MLP neurons of a small language model. Each row is named by its layer, matrix (gate and up: input weights) and neuron, and shows model dimensions 624-751. Each number is 500 + 25 x the weight over its row's rms, rounded and kept within 0 to 999. Numbers have three digits each. A neuron's up and down rows have the sign that makes its largest values positive.
Before each neuron's rows, "fires on" lists the tokens most often at its 100 highest values on Wikipedia text that the model never trained on. A number after a token or word is its count.

fires on: " | " 35, "2" 11, " Other" 5, " won" 4, " County" 4
L4.gate2674:497522515463528519504476462520492483507540540486472463480510481525480558484480529521507518467494506474484515504518542495520509492493530521439508499461506469511530460479514535478506491480490526536512519492501510491484502508535472518491489548506469496483519443464548531533500510525500465494509497479482521470454513487503502491490481517469459488493467458486479455505514515509523498492506
L4.up2674:521492491512545470483534489491462511468490485521509477485496494490505514516485536514508553532499524509463534510467540480505495473498506497491480463507494494525533459477482496481518499523474476492531530496522497507506520518473488487548464491521501488475541529468527470481527436480519486488521503511484486495478543522518477483515480512504519486506468484512496457514530488472493511503513

fires on: " by" 19, " from" 14, "s from" 6, " from the" 5, " by the" 4, "s" 4
L4.gate868:524512516471502487480477474463439462464497509479513488487463505518488484499495453498508492521474483516530562484502504490479502466494492487536560439506511463489513491455479514515519454545494524489455467521504497487497509555494489511486484488514489527569507576494506491472469468523513459458526494510506499511515480512512541515464510509501473470477514518499459494499464530460460520469480
L4.up868:513492474497517480506479464482512527497516501522522532533483517457511486515520505526509476508473533514463486497473502490475478478512479514489511496496492532521505502524470506513479483491510490516509520536521503450483505524477505569471482525511496514479527544520521519491509475507510480475496512510423451510540484526518452470510552524464488500501486498565496466536503529506469484562498

fires on: " | " 31, "2" 8, " R" 7, " in the " 5
L4.gate225:486513525444522430481520495485548497495557528500502497492507498508528455451524513511497509507509462487455522499457560503466505489466521535478502480491530534527503479525498471504536458508533516509495486487506484486483516513518518515504508479495496507485472528499523459497544432523513517498478492510495492499498516560470510540489486459505490496511528510515519512465478442490510484482498
L4.up225:487474556519485505473468510524527519522483534501518486489477478524477500497514505547491502509457505524475479534474533496460450508469493494492475510475496477494540513503488489501496484441514491507508562500494474530506498455511439497517468476495523507535496487444551489512524480539516504521478477492507507461482521527451463489485509519500490458520523482508491484476450503482530553489486

fires on: "u" 19, "a" 15, "al" 9, " br" 5, " | Gu" 4
L4.gate196:487493529477544500538508500501528480512464518542466494517511485466463482456526466486526495466535501493482501450501524517484506545506411499483478517516462491547457498513567505511541481478489505492512497500485494522487538522484480546508463497492483524545510551464501534447504502516494518493449467508508503470498490465530494474498521532489497466508473474492491480479491472503491531525548
L4.up196:545519515479510535546520516503523500547496517504483535525519481450446493487482463466479503473528506513512488456495514522490529529524474484466510480524474515512459490495543520475475524507501484514469509484500507512505501481498518480544495496504497506548519493484476481456534506506510473496511469532523495504491474477481474523495539544499501509493476499507475460512487502526459538554532

fires on: " this" 18, " that" 14, " in this" 9, " of this" 8, " of" 7, " This" 6
L4.gate360:495504511494511521499504467536516505518499527481482467488476518517514487504520522518500490529483516508473443490486526540481514454509464521518531493477458463551505522538465464479515458488486516476514474503508508543498534494479495438503522493503495474494499480545498559521511497492540502489481470471506534485458531506508523550529490520470482490551518453496467493521528513467499485491490
L4.up360:490479495499472518524477471481445484465507521490501516481467476533476516465482505523487509466496491471494492541504534481518470568481464537494568494530507517527512519459477468505478476476513492429504477516506528477520498502493498510466525517469504458474496488513502526534522523484429459480514513477520528528461487517488502492532530504527525508516485482512502463470467475576505503500530

fires on: " | " 28, "at" 15, "id" 9, "hr" 6, "er" 5
L4.gate1501:509467506434533487469497481477445538471483475501487518477495509445456458466491505509514504490517470493484462492545506520510538471503470517530495498493488511514508513478500429500509484457538529515507480500519547500505517457489486480471545497518496524525496482470493486508535496475502546537486514512491495492494517470498509492486504487496503474498513542540507524459494468499511501494524
L4.up1501:516485483480523504483504481470531537430498499519444497498493493492487488502514534527496521494494511511506522528507551556499514503565538491484511503491486541510449506456491496517499513491547484508490470472467513499508526488465483543489550504498491509511517493465478518458513502525520516539469516492522500477495494519525514473499499500503504496503472527525497503461473533477526476533529

fires on: "a" 20, "o" 8, "s" 6, " in the " 6, " to the " 5, "al" 5
L4.gate1656:479489494439467464506505485461489498488492488465505507485502460487461508479461481488520520518525530489464509491519503500462534458491488495546488482482503476485543499500512478485488487469498513519485536528492503492535491492500568523483464444464515515491508512519506523505547480485492511486475483499469471497503506504535486476462467515510505497467483521497507501473469522471518538553516
L4.up1656:493470522466506516512494496475462535525523473536518538510476489444500489524526489480512513522508489526481501495473541532464500440500491520474496504483496503454520468504507500487497495506453480524473517497504508480477491517483514534488491474494529480521499554510481510496482495491480509504509509485516465540504515470515461464490482465529549507502479465468510483480467513528552489500507

fires on: " | " 25, "; " 17, ", " 6, " | ." 5, ":" 5, " |" 5
L4.gate2563:492524505498510506475531509525485510515503513529497480456473482507527524521502496495478497545462526514521524472457508463450517515493482513499493471494499568503459559525515478449486491474455521443484491498486444538510529471463472514504477488504492525522476474497510516490481456513469527537488504518457471521470516479473536498495498487490542462493456502508536502524512453555526505515495
L4.up2563:514446486517491538533503491509476479474488494504515490487499450490494465568484498478529524511482556544474559478496476499499520488487471480512477511525526506460446500458502516526514499473496516495528544516495440497458520496515516512532511473488491505509481513484508453512494487465489480507508513484491512491492450504510511515509508524547501498493462502473488508494496497488467491545560

fires on: " the b" 17, "B" 12, " \"B" 10, " a b" 6, " \"b" 5, "b" 5
L4.gate21:544506446460514493468479519535543467537480520472544484501472473486547524491463443439513489513477481493453529520478494488478539528515483509540467533523512515527487500502500526476491502481507500476486502507541537521454464485510499478518487473537479473524510522505591510492494507492497462457464496574493527475506555525489491502512473523519497515476492500488516503520509516516482516534535
L4.up21:511521446488507478455516532481482526516439498472526478476506496487527506503493499480508517510536475457475529526487496531430526464493470556474483476488465476521495509499486546493488527517516472513502505494476509479480540470515563492496483515538487460497455474486542481533547502508507462472502489518528512493496510547505502549495504561506518520461451521533527470501527498487503472504531

fires on: "\"" 29, "/" 9, "ros" 9, "'" 5, " second" 5
L4.gate697:505479521479478501491541520501502515458460474524518496495506514517497506508547491498493522512539481480500480483483519495492471483495517462508515516499484512526453473479515497497525526466491494500504501475526479500547488500473503449501477498523476524487513513442509515505498546517471513505489456440469523505497531510470547458483513465506519504464456536498503503485528441487532471531537
L4.up697:491516528528518488519507505495536489501499475530461524485504511510510499482501490534502528465483473493520464488535519498505523479503486474475492517460480458531477505520484543519516487474513475495461561503526528486500492506525516505481526504539495479482543491472490513493546456512481511490514497459496442495514461487466520474495547497482476495501494510507515505532489509481510483568550

fires on: " | " 22, "." 15, "; " 13, "," 5
L4.gate2518:541549504531538493519464490492488451530513489499479504488479491491469503502499534518508479498485514455489491512483493448503528524503540483472484494527521518511506536534507490505445552497489513503518529502543477515458463520501483503489517488519533498484509483491526504500498437471511503533489515451520501511456442499494487511523506535495503532518535472456507464492524548515488466507510
L4.up2518:491525505486473515478497488504508522501520489493485451537505479497488502459471479499483477482452482493508510518533512462483494523471482500520482506542495508524522513499527474516456520540473554479537483525538509481551504485483481487517493481542518521531503506430478494467495447503483498498478505491498494522500469522501477467537498517534497493503520469430505516512523461525492533489533

fires on: "==" 25, " has" 8, " has been" 5, "===" 5, " the" 4, " also" 4
L4.gate2372:467510530519509466489468528516523475511475460496518447518492501484490498479504521502495505513484482463506552500519494509489501467504466461501529497519497484484474489516529489456541455468511518531500472495509429517491524529542485451483498484483516509441542511514547509506432483472558491523517494479480479540480494508511522503477487500511525552527485485489488504478476540543509516529502
L4.up2372:438515519481490484473516492493507483496474486485490473495470481487511497490540473505474464515490468451521530477495525463477522514484483516474483502451489468497452489509471542481469497488527487487489494582480531499517480560547484518468495512492510525500523520553530519494488521554482456490510515473496500464530487512502493508456479466526508498509520476547463492523436513523478465464528

fires on: "C" 25, " the c" 19, " a c" 6, "-c" 6, "-C" 6, " and c" 6
L4.gate2428:457479501461503504501489495495476543502482513523497447512461484543497522480496489489519492474503559487513480520494476524505462512523472504494467516495518489501493489511503526490484489523503495524511515466530443511527500473527515553491484487546529502530444510513529507505485460471472536485490485476507526521477562512478485474475466486482495514485459470505542480523446512482495526504447
L4.up2428:477483498480492526501490542500495535500496492528476447520485457531558547465478478474510525503461514485498477507489487544495456493515490524470473506508518470488514536517507516470492503523497494540502526514482508445508482507525532551453468470531482501505440517468524489530482472539509493508486492473513503477541543500484500481454489485477487508499498500516527468506496457496495519507488

fires on: "vá" 19, "ab" 16, " App" 6, "ig" 5, " Big" 4
L4.gate2394:544516468501479485439498532521514488478503514510474485520451494479498536492510521463510495497471508501497461536496493519454529490500501492506479477487488449524485498539503532518495477500490509470422450520516483508516474476532484529434544504516470518497492493514557479492520515514494493466526510510519515498506482532541506478546500477529463499482488515487504512496538525489521527505538
L4.up2394:534492476520495520514473528528482487530500548436525472508528481508517509507608535538480516528492502498467497522455499512489518467452495494499474507544472495511508458475532508465508502491470497461531469461527514545536499519501499459531501494512484521507472499501501488530521549494528549530502493483538547481474451500495497515543467518516476546503508550486475493463533495472515531527572

fires on: "ar" 30, "ir" 20, "or" 11, "r" 10, " ir" 4
L4.gate1033:440510481459524513533501461546529454519508502517489557506507502442439482426455495504532470487519534493492483517490536502496507512493515517516475467495527538531475505470507490533498478483534510479468483538457492475488525522508509529501515469519488517522532474503500474503463518532515488488478494479499510457506472493467519503458545507506538496526561502496510480504544443480539536485497
L4.up1033:507481550534493542492511487519532488494524511524493528476530511474470467536490521529521515499487486522527439491470505494519478474504470518513497494477481504522474515472554494503513508511500505505447494512506531476498517542520539464473537497485520497485489502516532515499455518491521542530487484466521520477462495467474475498473579447473511514528519513591483493492482452462547538502503

fires on: " | ." 19, " | " 18, "–" 16, "\n" 5
L4.gate1424:507526530471532452501521502536478481485502509501492520508504481512519490488502485512500507474472468492484529517465509471495511495475496467508451501536497537492541507487492471479554507472525526494487500515507555510502513502472512474517510472530523482505493516538496522467510503493507489496507461536441521453471504493512490493506502496511487475474542512490481527488480478523482578492495
L4.up1424:527519486531482466502508518501484494521505506474495546522447505517485525549501485482472552526453523493512502484469533487526512503480504477490530494486489491461508499519506524540518512494541487450476469499490489537460514431458491495494512478469493498478476477513540494481496491490485516509522547512511488536505503481514520531498495474480478523450508489498519502527503488491536482506520

fires on: " | C" 16, " C" 15, " and c" 9, ", c" 7, ", C" 6, " the c" 6
L4.gate1540:466511519505497537460502476476472491503468492507482501462467449508491523494485482494521521478495575505508501473514519465533497536509460516534460510516504492473476502464523467483519484515495534531514526512500493474462450519497504499506532485545444538531526485525479482502450483495478494544502460510522514473556500492480505457483503506515468503490496439472509485566478522514520564501537
L4.up1540:483454525494464534471502492487530524517528505493491500493494529465555541484480473492459477503518511524490483523491507483476489501535464489512532515508493503498495515527527519476491480491500517518451491509513503498491515505505489513501503494518495558518471508528510530514481510491508481507457497480503483485501510495454513493496486503464471495518488524498545503519490520524534492503536

fires on: "\n\n" 98
L4.gate1448:502554502512533530481505480522504463526515531504479506445483501506532519485535527502473505493448442469483492535467524525478493491507487522495473460535480453507477518533475492504525496465502499477475560515520516481526516462492496515455469432527485485521485491462493550491529453511511528483499515516444457455472489488499467474467549484464493471495465511484520493479503478459483520546487
L4.up1448:489515509510513520491517485522508468526522501514516446471479503499521490444528497505465504465475464462483452480458512514450521508489447488533500461543455452531480517503497538460522499469530504462493545510503521485526558468461452482479499459516491486536473479437509533489494485497496497486473499477482484485495483494483458473455476526497486490534477516455496468460492473452494529543526

fires on: " | " 40, "0" 8, "; " 5, "." 4
L4.gate950:537555507493467478508495477506486495541524504511515456455475519468500518493489495519477466488497481477478508487497532536484490501484479528536464489510475505526497489545485466495470468468533520478509501534519489526534477533427484477509494483500475491474503462475540526501500487492475511465502498514520500457472530496487491489509499556493518518526509494518498457506517499478544497512502
L4.up950:480501514527473516504506520533563504496491498500484475503473517486497447518513467509518501492480499559536513497506513495505491479494560501471475507509482525491470460471569538531497515520484464487505522500487478505467475511493483501526512485508484499473532492501483546488505499512482481508466504496518491508496440516495527525530500460526524519448513481514505506484478489536480461559517

fires on: "ot" 29, "st" 11, ":" 5, " minutes" 4, "ur" 4
L4.gate2458:455483542491501517491447495504491535517476515551492461495522492531518481506489502499494496476466499480515473469525487566510508513461517484518476552538489517516502552526542531507459522502543496504496510492516501454468480469490502499501468526514511451505526498499452460456486497529491477487471489517486464505504445465492512482484476466538496489510498519537534503490563478492502535492511
L4.up2458:499517521481477508487491485499531525498481502497480516498520540485482502516467504484514421504490468469518512516528524514480497499517475448481465491530490513486556481506497532473452473487561527500515495501533498486532535534523528510525508517519527525543485461524466467512492465525546483478491516509515503501530505490511496511458533481523528498519492524527476472507503513499439495512511

fires on: "2" 26, " |  |" 21, "1" 5, ", " 5, "-" 4
L4.gate1652:520467498486554509454486520547523545536528524542494488502504530513519525495523508518473475516524496491499498478553512446488478518472511514455533508479471488521523526494484484477510466473534451519496514511505515496494529525500528492455494493538536498473488487512480520511551497504558459489501497537503479507510554534522483534506490504471524481485469506473499475487516477519528511498492
L4.up1652:492535515516452481518479474485499461495463491481504458453515483506461517517467449500505524501529489546539517459485502470480535513510523480469486535516515519505458496493490527544440456530508493502515527503535480479481558511512491455478504484483545514482509540476497518499442492489515513483544510520541490500509528519482517457458461531508494535497488501566472480484494517531488469520457

fires on: "o" 17, "u" 10, "i" 10, " Li" 6, "in" 4, " Ma" 4
L4.gate2064:465509515533531489477437518529524503501512533489476508467513484442471478497522516533514486518515531509496508443513502495539510504483459540471510542496485436501522460516550494502530458501487524484523488487476472517517476497468537507485540512513545438458505478502484481482497523551480474542496537497479459489482540470528496482495559480502476479482542507518501508503532478508516535523493
L4.up2064:493465497473533511497494483518491466525488511466492557505506480448495471512481447494502537491463514487465506496528516541468478496468496520495485524477492487521497512493505479475519503490484472517498514518447491490515487492479458471510510518474484450468531496516480476503437523491490489505499495489474478460479491509477505493497500486486501492515520475469485463449490535499507488462502

fires on: " and" 22, "," 17, "ing," 5, ", and" 5, " or" 4
L4.gate3008:505536500479506484459435484487527480502499469488511472493515537444498528479526466522506495501468523465522501470526466530514520517478507489471504505504495521491516497538498496515486456479466537484471515490531491492514514524514499450471478503476519519501494510513524505538523497501486489499519542485489520488506537475530480480519518467517484547482499480520504518518536456477520483453489
L4.up3008:457544482458522514523477446557518489516486501529529544511503503520506469514504505491506450490487498469511520511456489482480545443492499513469520506500501497523576491499506544494452489566515511487546546520469510500486492477510532491505518501490507528459527566506491507471501487506494523522505504485514540477492542508497490449497506518483472505478524481495466501499509492491454466478515

fires on: " to" 15, " &" 13, " and" 11, "===" 6, " " 5
L4.gate2710:489541486531485518508511487463514478553504489454515471458531497490456480511537465486522464496516489525506498474529486477476496503499480513542495519507496488471540473511541524500563517504515531502450521510507524467460505548525569488490480514512510486505513554480537445486499498519501487553537496506478454542474507477476495503453505497494494535512497482455500503481516426503527509497526
L4.up2710:509495488466517497492510532508460447460487533500489478514533542524454477513484502513512490463509505505495531534493490488517506491465533493495488467485539482486468511549504498483513481483469478503489471500487523467523509498520524532488491515480471509476457466508504520552481520465494489519497466495511463518532552458473515579476472490481494457496502481468512474497513480470506509486473

fires on: " |" 29, "(s) |" 6, " (born " 5, ";" 5, " | Player |" 5
L4.gate552:448497505489485537495473505498469501485528499482443509473507525506517509466563547541522483548499527546499506483490544497467496481491515506485514506515451493501521479505479547489478511526504489507481555565458498470498501490470540472482519493502493487468462555509504486479479491514474474497511525513488516465475452508490473466496515518524507497471474521518523493476549516520528529473458
L4.up552:503503474545479497525467488486517517516496521492525493539530507525482511497477479482527536514538554498473526517492520451479522512530511503503483502511497512504505458453513465506548492518485511455517480465516483496514510548539468514538501495545560503494453507552518515498439478524508475499477518501501502489533514514501468492488505501534531478482520474492555487472449498482496492492498

fires on: "–" 30, "ap" 9, "at" 7, "ly" 7, "ok" 6, "amp" 4
L4.gate59:526479529474496504469514431479474451481519426505503475521520489519487519500507518503515491493509507489506484491464515523518570489491509474491462482520481551497512496542478516528494491504535487521462504497467529560508484527510495531493531489460517529477451480494477546501449500515465491486490499500514521441494489465468456468502507501481505471525470536494486459516523499524508522494565
L4.up59:513466525465504500469463505502520513488489500535551502471479526520508490505471469515517503461526492543486508569507516513518500491455513463496502501455491490519518478510525518490492497491505434527488483495475493522481504489475484463450503529521462516475541509521476490472488498516492509467496508464473537487519488571476496467520517503518481506494484523562474524519519517510505509516525

fires on: "." 72, "\"" 19
L4.gate706:502493522505520543541510504557489466524482501516492457488521493509527492492480525501498523433521547478480495530461492512487523462495487515527494472495495502516470472501521493495534488442510532481484492483493489488478524495518478506544507512475503506515488464471557507512536492543530545502439497454493500517490515532521517453502521497525473462529501470455464515467511490442482526483497
L4.up706:511527516496477465502470489494480480474487516517483460474471500518501510500460527491480477487499483489525463500481493509533432465515523522488522484477472480531495506468540476522486496516507489505511522502427529483511513475470552528496447537499487493532504501485509485463552509464506529430477489522436480507513489551502503475514495499520502528476537495479548477488522486493487535496497

fires on: "\n" 93
L4.gate869:498435489471483471550520480492532494501493474494520479513513457512507511509496483510430503499474451509497476488508539495539502501466537435543501509494480498486502541543506500452506503472492537528520514492504543473514446497475494529454504482520471487531454526475454513476521512512466482490518501529536520527512512468549468535519534516499522484517495475520497489524462481510512484552534
L4.up869:519511475545496492493471503507500499488451481508496485480488465519474506558509505489511553512501453518512478453506574476467505533466520544492490506524464526518484530456456468516511506511503459482513479472519481531512468483548503493494526526506499491509453545460502475508514526522502519516498479521494506460488504489465499534485467440491491493505472510483507508492460471512503510521502

fires on: " | " 21, "0" 10, "; " 8, " |  |" 6, "]" 5
L4.gate676:507550500508502505504505549504545494495445509509528469512470515516492498526475530493447492510475512503505463498458537498476546477475486499488501449520466488536468494530522499475531521497490497494468498491478470499492546477452501491501493483484459507509453480516547495514511502548545461489460546543500462486490491534529440497519490453480489486511483537508500499506495496508525522514478
L4.up676:506526528489463417513496466464489480503511511512455477475444479487511483523519490506528525465547513520537490456547463514491467518506486523512495475542494518512471466555527525475516466507521515483417504494529491470487519542543498450533525496472489489492494516508499514522509507507557511497529521495538523505518517507482518473493493476486501547519499523481476547492500480467506508467485

fires on: " " 20, " took" 10, "|" 10, " to" 7, " to take" 4, " at" 4
L4.gate837:502518513457493502449496475469475531510491463518485493488522461457446501459512507502510518499494492501538471486497477558506455518503489536502431503539503476519484502495474519478503456496482542520503518493544503516523485519466444484499487505484502484500492506472504471459529468505476506479498484523463485488506478531451502527502512451494489516468490516498454483486536478489475510457525
L4.up837:521535496499465542517532446469472474495504485532476486500519521508537486473445495512507506462521519487524458478514512502522483494500495507520504500559522559518488519487478481487506482489491488503521466484523564505521457485492510529533494483487490523529524528486497483525543540547482484506511509495515495527532489505508491528477503517499468474475547485482497464546515495485507524500542

fires on: " of the" 38, " the" 8, "at" 6
L4.gate1945:480475504518491488490520530461492529531454467569492518498493534476509538521496523527503528481552534502511478488460522540468525500520430489456531479515519520520477474474499500503495536518472513524502491471465507494512516494475500503542512537477517486484482486469518486526520491514470528473478499516480502498468509491511474509518469507534487499526502532448480532480499509493509482469488
L4.up1945:466508552527519458489530522491530474511491516460487519522543482523492445483522511574522522472497478518535483526536496505508486472483507492522494515461453532508531474490471457530505486462502505528560461541470476500490495515442547483494555483481512530504485491491537481522527527484507459507475476516461476471501480496465480507467476499493512491497502542492472511519483520510534482502521

fires on: "." 48, " " 9, "-" 8, "r." 4
L4.gate2040:522483522488521479505517472498504462511476499498496456469499530492508523482490484494511528434510563460493493478479498492490518490485475512514508519481539486440486479534542509494508493496530507500497516507457504489502502524489467515495467530491493508496526487463547487542547548534499491480478472494512503532503480512504537457516507502488480474509461450477511481501535493495497486473481
L4.up2040:462491475448533471493489500492491502490475488510468500531506487484468502452529523543488489518470517490454481465488476453473481471495491503524505476515519495449479461538476499521504462455495461530499490523492495479523516477492508475483535487536509461434496470489504521487526509542508460520500492486477515454497503507524504500474485460493500464488480484507497532529467534443486486465472

fires on: "." 22, " | " 19, " M" 14, "L" 4
L4.gate1167:452529535561506496497500514537483520547520527452522463506492528497496500469508512539498523497498481493554480483500576478465562513500520503485490506478546516486528502553527453457481512464540556525516512490522544508513475561487451554516496474526504507499523485488505489506533474452511512501513485509490490492498514484485515500527516479523503481503537507496512485501473481517490536504537
L4.up1167:535502507491501552471492500521491534461499533464530472469491548494515510486524493554517504482538511521479520477496513452490488489483492522554490466447521521525495490499557504463522526461518500508532477498453480454515513526514449462520489461515475542495554502513521456504483522499527480465533487499494561490503496512474498506533530514487482497548544510541534515503510473493510551489456

fires on: "m" 19, "el" 12, "," 10, "b" 6, " and" 5, "c" 4
L4.gate874:495505488530478494466472480511533459491488494501491509471523526467465529484490523528508508511519487491545535518472465466504526468474494488489495514500487465491499522510513477526465474512485475516507508482479508486515531503512478485498486491475474464467478490473471496540492537508519501498494514483454484499462485486470521511476472497507509510513526488539524530468491517503502531497442
L4.up874:504540456497486466514528479510478492512484513495483503478488479468511509516481530500525491512482511514478481508439482517509483485484516529436466493456497502499515476545523515449515496465522511501525482523523444478493551458463498478474500499509486483536498501510514492469508463473543497495508516551475511538453523482555455521522473506536516464480512514467475485501532527492511511477473

fires on: " | " 18, " A" 11, "0" 9, "; " 8, " B" 5
L4.gate2686:501471493490498510487494501521490441516508521504456503495447503516508517527497533546497503537527485523510530476486484480533466485463466515534494507504513486540518544491496491474497480501503491505477529447533478489524485514476497498547515508510498457467520546522459494489519489469518492471530510502510500481507506520514524545481514495515524492554524510543478501454526487531481502518470
L4.up2686:452464485556517493493475529503475470508496492493542456519533520506509531513525489509513533489540517506497547489485518512474515472474488462506521454479504477507461483480524502471486498473526531509520475505514520520508489502511485532459497497547521518475514479526492494472458514497547498457495553502479483543516523507518535471496515475488523456503488509484539499504483500463478462500553

fires on: " |" 72, "-" 10
L4.gate638:500542477506449511457473521476503497478503528500497508547505515470485463504500501452507504501501549528509549501512495453419471515507456494551517481509518489495506483551507483546499472525503484522490441488473517527493498504465493507499494505534528491492438534511516518489543549493502455521479505504517430499510456481551508474496504478506510481483475502444481532569548478557527535474494
L4.up638:479490498502569470541481582493505486517494515454494505494431493448500465516509501503523506483507495502470530503460499448494512499484515475450520487472505531452472487486501518503528510513524547493467506500531552489595488486503479542487483495499449472512523565482471481479479486479478486508482497490554518472479487523452470468461536569483469495470481464461511502532512520479475493483475

fires on: "\n\n" 66, "\n" 11
L4.gate778:468438492503519532495528491493536487476503477478488488503494455485470516478464512477492515510458485522478515514480532488441509533511498516507507505496521519493501496508499479499511521515501493484519499543535480519465478512517496520477547504532470450535469517424539527460481467496520516533493477525477537481511469467477480534483507511494485479506500501536484475510497450527468461513487
L4.up778:520476485454505473524514502468551502471531496520517507531493535496509542507491519466484490471516494513529460476482495499496526516516458512477501475504462502465496478518474491513508500511449506498538470463468489495474496485499553486516511510528524522523476517470491499483522525492486449496518468522490506481514548485453489490438500501481517485481427521458526507512509508480518484486478

fires on: "–" 31, "-" 22, "ib" 4
L4.gate2007:537480482522483491560514478506500461515528488524449547517541545534506488528547461483523491506533523557489504505540501484469488488490540515492496476444523493520511487522493518504473494508496537505489417523465529509474485513487501507478492468491497511493505524508465548509490492509474517497473535507511499481467472492500488449489502519481456529460514504479498524523478533480481536504514
L4.up2007:504486484498508457509416528477502501517477534511449494480523505479515483520520486537510485468509508564515505496481478486506492455503520473544498495474536445466516511514510494514486530519510495470469464491498499500512472480507509492499484467510574483487502547479487464491424502480463519525525480526524492462490458491494475496474480509513542522520517467499488503555496474539532466476508

fires on: "1" 44, " |" 5, " his" 4
L4.gate811:445492486527490507481506474510518500496542453474478469449495520544505492479505500518522534518471494523482509489561479514456466496500455517498519471544504553504517480599518524517504481447472505470487492537507484511501487538532510506487511520476492499517539549501501537520464494504473478511558508507538488470479510493484460498491557452502510483483488473540491476509497477525480529458547
L4.up811:498522492479497540488509548495496470512516557478515491468495501529490536515522513513496528525535457482475468502489538471494574481494512501491491480491459446498488492470478498469507458495519539503521540532520500500542474539492534496464515512511467509540493522499521520482473452496478514494484503526531523494521486462510504479456530500505487439543502536491548502500562531501527487498519

fires on: "o" 27, "te" 9, "d" 7, "ice" 7, "ud" 5, "z" 4
L4.gate1226:527507487496554485500495476529485491515470459461476484466470506511472510477503524523512485522483505451517486528508484518495495520516495516478452498509539565506530557491532514465455510454496516489504491543476504458473469568464513557441502495557499475513502511523515493532521501508509498506488484483529502514515495487510494468460480543499510508569519489495495467512503530504494539480479
L4.up1226:493439513464524504517516485503499489486522521514509485507493483462498505433494524474477514470478471521524492455485517507491480524533491498499517512477478476537519502497520512493476456488507515469511539547521456490516491507475488500537479526484495534492431469477496496515498503471501507512473501495468529507503427477518491511506518504495503521526529475484471536481497518544507552529488

fires on: "1" 38, "2" 8, "emorial" 6, " | " 6, " Thomas" 4
L4.gate1058:521530486486499520511509545539527460473462542547472504563492513504445452486503481499508553439470496470498510530477488505510508477518489540508471483462452463496497491481517446493502502488450524482514484492502520512479493536517477481467522490527525492509533542453490461502538461568493481477511495481506503564475485522520533453529486485474485495526460525499476457533490522490481559502508
L4.up1058:543469519525527517466515514514503493486487503473522451528488477509454497504517521472504480494497493541549475495500510466508465429501483505482535474487519499477452485516459514496509498509520541474480511513515475475516505504484509505505485453498465504537529456545461446467497507502555500539489485484445464478499504480541509522482481488509499532470490537498479522503546502481516479530505

fires on: " back" 19, "ay" 14, " May" 12, " Back" 5, "ack" 4
L4.gate2333:515478476493495471507510494520492503489525482546524499478510472499492486519515493502514500493481473488512541484524476484541467499452505522531500506525472566488514484529520486541516507481458482474490468487492504499540559511488486543507495521554524478503495529541466531511495492489428491519519547504526483553465473496498512478484499501482502487490513581467493521494510490549465516484508
L4.up2333:497464522478474504504485541490477466474474472493448459523559464493553515524523484444517467504483496500500493535517474524473496498511514524486479514505455525534468469525527516526487535533467517518502499462466505523486512504500508479518515479509471515494523523524483498519482521483458547488492519492499493514510458484520498505498482526472488463495515560516462545457499517521524529503462

fires on: "k" 13, "j" 13, "f" 11, " D" 8, "p" 6
L4.gate1081:503512477527508475518537496514541523497491504483500504531519518482527499546527483508488458457528490494521482502487531489474553488463496470475513494538539542506497510468486529501487518503538490487516510518523468531474513492494491504551527527510458500491512500478478543496517467505471522486511518465485453442488484531557498457541500514502481487478481485469514525475504502471490479496530
L4.up1081:520503523500515475503482484498495477531481514473472500558492514520493514487529461482487491474488490468490480510473531529512543503473459518464513450484512517500537451491512540474503505490498485483504535516474499520498522508486563549474480529510512503463475517529474488503510469495457478498523479504543500458541499469522503555478510488470497468509512451499524500455461488512542480507474

fires on: "1" 48, " this" 12, " that" 9
L4.gate945:534503486504510545468456508560523476511506501479518501513550542517459474498506493513521482480507457467463534467515536515471501538531535499519526478515506520511504515541502538498557480492517521511520480487511492498477471497494468446471471509485537491491530497490537501504568502513532458501527509530496476531517479497490503488537515517479548473514488505482486534526500475526522510513483
L4.up945:468531490533508471537482482519474483459540516515485530480495498503545516489482515508512522541521464486501525517483482482471497507533463501486498533480541510518494484496487526493517483463507444535473478501518505547511492540468505505479503478455463503490508489513478518511462530486508486516491483492537477518499506468518508467487487523477477467490505499527507454487517519515499506502505